MLP neurons of a small language model. Each row is named by its layer, matrix (up: input weights; down: output weights) and neuron, and shows model dimensions 128-191. Each number is 200 + 40 x the weight over its row's rms, rounded and kept within 0 to 999.
After each neuron's rows, "fires in" lists the words (lower case) most often at its 100 highest values on Wikipedia text that the model never trained on.

L2.up520,198,215,162,182,227,214,232,253,191,180,204,265,302,216,144,171,237,167,217,139,169,225,186,160,230,223,189,184,158,169,102,179,163,131,189,189,123,233,199,153,169,172,197,176,226,215,206,197,186,199,233,227,143,148,233,159,232,148,184,255,277,240,177,149
L2.down520,187,167,168,207,190,221,229,162,161,174,173,241,201,235,228,242,189,232,215,195,244,167,145,212,162,169,244,246,246,224,173,125,213,233,205,204,295,251,214,212,148,150,201,174,204,249,146,214,233,253,133,189,142,238,196,344,195,293,239,220,216,193,193,181
fires in: "them", "it", "him", "all", "themselves", "that"

L2.up915,176,211,179,168,239,166,251,205,234,213,261,219,208,194,212,198,180,177,250,166,237,149,156,198,186,156,228,254,203,188,173,193,88,228,207,224,138,148,240,137,273,200,147,159,202,252,184,239,246,154,282,211,198,199,171,231,139,166,202,244,198,119,189,185
L2.down915,252,120,184,144,227,187,151,166,219,162,143,219,203,192,293,204,221,259,185,147,178,235,226,241,205,220,256,229,169,214,233,122,159,110,188,205,178,272,157,211,248,206,215,203,210,183,199,183,259,197,269,247,170,199,177,241,198,224,255,227,191,155,166,164
fires in: "after", "stadium", "time", "stop"

L2.up167,188,204,210,214,113,197,183,188,207,228,211,257,223,216,189,216,179,236,227,237,237,235,224,159,182,200,159,186,212,211,175,146,295,221,226,210,191,239,217,193,222,117,254,197,223,236,155,224,144,194,194,157,177,221,254,234,196,253,200,209,230,173,158,179
L2.down167,204,188,144,164,229,178,172,216,186,221,210,218,203,182,162,295,216,178,237,201,211,166,204,172,185,226,160,269,174,222,230,220,103,201,154,195,177,236,209,202,230,192,221,169,222,197,193,213,212,153,146,230,270,250,236,191,185,185,200,160,161,145,256,177
fires in: "of", "by", "since", "from", "as"

L8.up874,190,201,202,200,237,177,221,199,212,229,199,147,248,219,157,113,205,240,186,212,163,200,288,206,179,271,243,198,193,199,122,258,194,169,164,185,216,209,177,219,216,160,228,111,175,200,198,225,258,136,268,218,207,217,185,181,211,167,182,237,189,166,124,160
L8.down874,163,175,222,246,243,137,248,125,146,192,153,183,185,176,208,196,221,218,228,189,147,266,156,170,110,222,195,193,209,177,178,162,181,223,270,159,192,166,265,169,189,197,160,202,246,202,198,231,180,146,127,215,143,188,162,215,157,167,205,239,217,254,190,192
fires in: "as", "or", "and", "to"

L5.up705,221,189,259,248,200,220,175,156,173,131,234,291,246,118,184,201,125,177,128,125,159,195,164,217,174,211,264,248,261,172,225,198,201,184,199,224,171,224,244,221,94,197,175,289,168,182,120,184,188,202,137,168,228,256,225,202,167,222,179,212,151,193,229,228
L5.down705,155,262,190,155,175,160,115,195,243,239,264,255,164,232,230,88,199,252,178,218,228,164,198,175,234,202,259,241,162,176,218,124,205,227,217,156,291,240,162,202,238,235,195,231,222,219,193,127,152,153,181,181,178,150,247,144,176,251,158,206,131,175,161,225
fires in: "have", "has", "had", "having"

L8.up437,262,222,200,138,229,209,173,145,263,215,116,237,244,261,187,243,212,119,211,160,237,299,169,272,245,219,162,174,159,251,231,257,253,211,187,206,179,217,257,182,212,181,253,201,186,210,187,192,249,249,267,156,217,221,220,163,199,205,161,209,235,141,196,207
L8.down437,169,267,202,255,154,207,183,181,144,132,309,175,185,210,171,218,235,166,230,192,120,165,179,182,174,233,209,174,234,234,173,235,230,223,159,176,237,205,159,142,261,171,223,201,192,165,178,185,195,205,181,240,187,238,178,222,269,196,157,224,149,222,170,139
fires in: "as", "in", "by", "the"

L2.up894,187,303,209,171,213,226,154,198,229,180,156,238,219,279,225,212,194,164,200,225,230,170,197,128,183,210,188,307,208,246,266,209,193,135,162,134,180,177,261,122,208,244,260,175,210,200,177,115,241,247,271,147,215,241,196,207,191,127,179,231,175,168,258,178
L2.down894,171,245,203,151,148,216,146,204,182,174,188,259,225,211,223,286,290,208,220,123,106,111,159,218,232,243,185,181,236,215,266,216,242,136,192,169,231,237,165,187,152,127,198,135,219,201,200,169,213,203,283,218,129,236,178,191,192,227,209,234,178,141,209,176
fires in: "for", "win", "up", "with"

L5.up211,210,204,225,243,224,207,258,216,214,187,153,167,220,297,175,196,198,222,232,157,154,144,232,143,164,170,233,180,210,247,184,174,212,166,96,264,291,202,168,178,233,163,233,207,230,180,190,161,221,263,237,153,192,247,209,202,168,141,154,181,226,159,197,160
L5.down211,186,225,212,195,178,141,222,179,106,197,165,179,146,205,190,186,183,175,183,193,139,141,199,277,226,268,224,261,231,185,255,242,160,194,159,180,183,212,271,170,217,176,233,142,218,227,143,182,217,165,212,183,221,223,152,182,244,184,272,203,213,203,269,210
fires in: "as", "ceramics", "became"

L7.up98,203,241,207,250,155,211,204,198,279,200,143,162,207,175,167,170,107,228,144,207,223,123,213,182,221,223,204,201,207,161,187,234,169,254,247,266,157,241,219,225,196,162,226,234,133,171,113,182,183,185,191,150,259,219,239,222,168,249,180,197,218,242,225,288
L7.down98,222,191,197,224,274,240,177,170,177,222,206,154,208,184,291,183,240,201,269,206,180,190,283,229,178,209,226,247,165,167,206,223,213,196,188,199,200,242,242,217,199,208,151,199,168,208,176,191,177,185,128,159,226,249,158,180,158,263,155,259,209,74,219,229
fires in: "january", "october", "may", "march", "december", "30"

L2.up703,204,231,228,215,186,235,203,221,218,184,170,182,188,177,152,183,129,202,177,193,218,199,122,231,243,167,200,243,116,285,245,147,221,160,193,235,182,187,266,167,118,164,258,246,92,202,269,177,213,239,142,219,180,284,206,228,223,179,210,149,167,233,195,181
L2.down703,201,226,220,98,175,182,170,222,153,192,233,172,134,297,218,171,143,263,241,150,213,228,209,215,183,113,156,265,212,219,236,157,227,176,186,202,213,144,215,210,181,153,197,122,181,214,248,162,119,162,226,97,197,180,163,216,220,171,190,138,204,237,270,186
fires in: "in", "united", "for"

L2.up635,220,242,196,217,222,236,217,206,143,212,172,156,242,143,181,249,186,150,186,212,196,185,215,179,222,200,180,231,262,212,225,184,254,210,231,280,203,201,233,218,319,196,275,214,212,198,206,122,187,239,226,238,274,128,252,193,161,287,136,228,208,166,158,185
L2.down635,125,230,252,221,153,159,247,233,183,191,184,145,273,217,266,181,161,196,196,134,173,202,215,191,185,299,195,260,190,220,191,226,223,224,228,239,208,189,216,235,199,202,186,128,202,201,137,187,127,263,211,198,207,217,223,276,245,115,180,253,234,197,203,181
fires in: "between", "since", "which", "before", "types", "from"

L7.up598,192,121,204,140,202,280,224,139,242,132,209,168,149,157,188,148,151,260,223,157,163,195,200,189,253,191,251,204,220,179,261,137,164,222,257,175,156,207,180,245,224,129,168,270,183,218,216,167,218,156,157,232,131,279,178,148,229,261,203,197,206,209,210,175
L7.down598,210,229,266,241,160,151,175,178,158,159,173,185,136,203,206,190,213,130,220,79,246,176,161,180,233,241,205,160,162,213,207,181,165,140,162,233,172,255,162,178,151,209,269,200,222,168,153,259,182,156,192,150,209,192,232,95,147,85,228,232,203,172,179,203
fires in: "for", "in", "to", "and"

L5.up313,128,216,226,219,210,152,285,159,211,171,173,180,231,223,196,188,235,151,222,177,187,216,176,230,160,151,187,263,176,252,164,164,108,214,187,297,202,183,182,186,169,131,250,280,177,221,192,194,142,190,184,108,225,248,130,234,203,169,172,281,274,182,161,232
L5.down313,273,194,267,240,147,134,167,159,175,175,223,242,227,171,234,211,195,229,153,215,208,214,189,204,202,233,228,100,234,108,186,237,245,199,192,281,191,159,186,229,230,224,189,228,219,206,208,168,116,255,206,203,202,214,190,155,172,169,112,193,199,204,130,64
fires in: "in", "early", "united", "supreme", "public"

L8.up130,229,202,189,237,186,226,214,251,127,248,172,217,189,225,234,162,232,253,257,191,184,120,229,203,168,236,249,217,258,151,215,194,176,160,181,177,267,198,220,217,259,192,248,216,208,188,201,188,153,164,241,199,147,154,225,177,198,245,199,246,174,159,177,187
L8.down130,245,206,187,190,273,284,178,167,142,272,181,171,176,249,194,163,144,164,233,182,164,146,184,231,237,160,191,201,172,209,247,178,283,173,216,319,208,194,186,185,191,215,198,172,208,216,211,186,184,182,222,184,247,171,174,209,189,284,201,122,241,140,288,197
fires in: "of", "among", "many", "several", "both", "other"

L8.up793,233,233,182,211,200,231,109,304,156,161,256,205,214,203,160,179,180,192,202,173,170,143,183,200,220,254,251,240,205,218,92,286,173,134,215,201,208,231,181,238,197,166,137,199,162,129,178,140,210,219,234,180,180,296,183,202,124,156,179,227,250,183,187,176
L8.down793,154,202,209,208,181,176,223,251,219,202,173,188,267,217,255,211,198,180,179,183,175,254,258,166,193,233,203,228,219,180,238,294,256,183,95,199,185,209,219,210,129,253,212,127,258,231,270,219,197,227,206,204,204,202,240,179,154,180,162,145,205,230,183,154
fires in: "has", "have", "had", "is"

L7.up467,218,174,256,232,235,160,197,179,273,238,206,225,250,173,155,195,141,170,216,192,182,160,247,151,263,183,218,279,267,190,207,208,180,228,316,217,167,150,265,175,236,117,152,239,206,212,191,194,284,188,171,197,180,206,132,167,179,235,193,117,165,172,254,252
L7.down467,266,180,271,180,249,211,188,185,262,220,270,169,202,211,183,147,165,133,202,206,265,264,213,239,211,195,179,204,189,191,236,174,176,217,194,129,228,199,218,141,215,168,252,208,232,232,220,181,242,203,152,277,293,91,213,236,185,251,238,221,139,133,262,276
fires in: "before", "to", "after", "and", "eventually"

L7.up578,231,133,221,159,162,254,219,153,203,249,126,203,192,272,224,206,225,206,230,227,223,172,165,184,205,113,205,162,194,177,163,194,178,209,299,271,170,152,216,262,125,201,215,181,167,147,144,172,246,245,260,190,253,217,226,204,195,169,231,200,173,179,177,244
L7.down578,204,229,258,243,173,238,202,226,201,160,171,212,219,189,177,164,215,195,185,162,190,249,210,142,173,196,167,175,189,237,176,138,135,193,151,193,231,200,168,129,161,187,210,189,195,171,194,205,198,134,262,128,292,208,230,195,159,243,154,268,260,220,270,213
fires in: "of", "and", "in", "the", "for", "higher"

L2.up742,202,172,159,222,231,193,140,240,132,143,211,130,224,171,203,185,179,216,235,243,196,185,187,188,247,168,191,190,224,225,240,172,205,235,194,221,192,135,159,125,182,239,139,226,228,178,201,114,268,262,211,222,189,248,180,194,239,186,177,207,163,104,138,213
L2.down742,224,192,152,111,167,187,149,145,166,163,138,178,217,199,177,139,196,192,231,212,234,185,199,250,134,160,160,235,254,194,182,225,206,229,235,197,126,199,254,210,222,214,189,162,209,164,248,204,185,218,260,232,184,145,246,233,228,153,207,166,152,235,209,190
fires in: "united", "place", "down", "home", "up"

L2.up896,187,144,218,298,214,227,200,108,286,209,259,147,199,201,137,134,190,196,257,215,220,223,157,171,190,192,232,198,215,181,208,209,215,215,177,127,227,147,232,151,207,131,199,259,134,167,291,181,247,166,236,188,243,174,173,179,109,229,235,250,193,171,217,231
L2.down896,242,120,204,165,189,190,270,203,260,221,258,126,207,223,246,142,180,175,210,229,190,209,259,203,157,232,180,197,171,192,202,179,277,259,242,175,162,194,236,196,117,128,226,230,138,239,208,224,207,142,219,152,244,184,187,132,270,173,279,209,207,234,197,161
fires in: "and", "but"

L7.up419,213,171,162,222,134,201,223,257,144,218,219,195,239,258,160,77,239,181,229,263,128,199,195,172,208,223,226,246,233,166,156,241,170,130,98,159,173,245,179,140,134,156,210,148,280,237,227,154,194,215,279,153,151,271,242,237,173,220,228,213,237,208,167,140
L7.down419,248,131,252,193,190,253,199,192,135,178,195,159,169,247,207,223,183,250,199,209,149,239,155,208,134,262,235,295,200,280,132,278,189,200,269,193,218,206,174,234,197,142,148,256,183,227,159,148,227,159,213,231,221,291,246,229,246,151,198,170,144,196,198,213
fires in: "that", "which", "as", "consists"

L2.up792,253,205,194,163,171,293,224,179,158,205,190,178,276,214,150,182,136,162,155,173,188,204,167,201,178,196,144,179,174,232,159,168,226,179,201,211,263,134,213,276,224,238,202,225,176,116,152,209,215,259,199,310,154,127,196,235,165,196,246,173,224,203,192,235
L2.down792,215,291,176,138,198,172,211,152,185,241,135,134,156,196,188,218,222,201,248,214,194,238,112,249,171,269,160,156,189,213,208,143,244,213,201,153,217,197,229,182,148,211,218,236,187,244,189,161,260,220,153,219,201,127,141,164,219,220,215,236,194,194,259,267
fires in: "illinois", "german", "london", "austria", "germanic"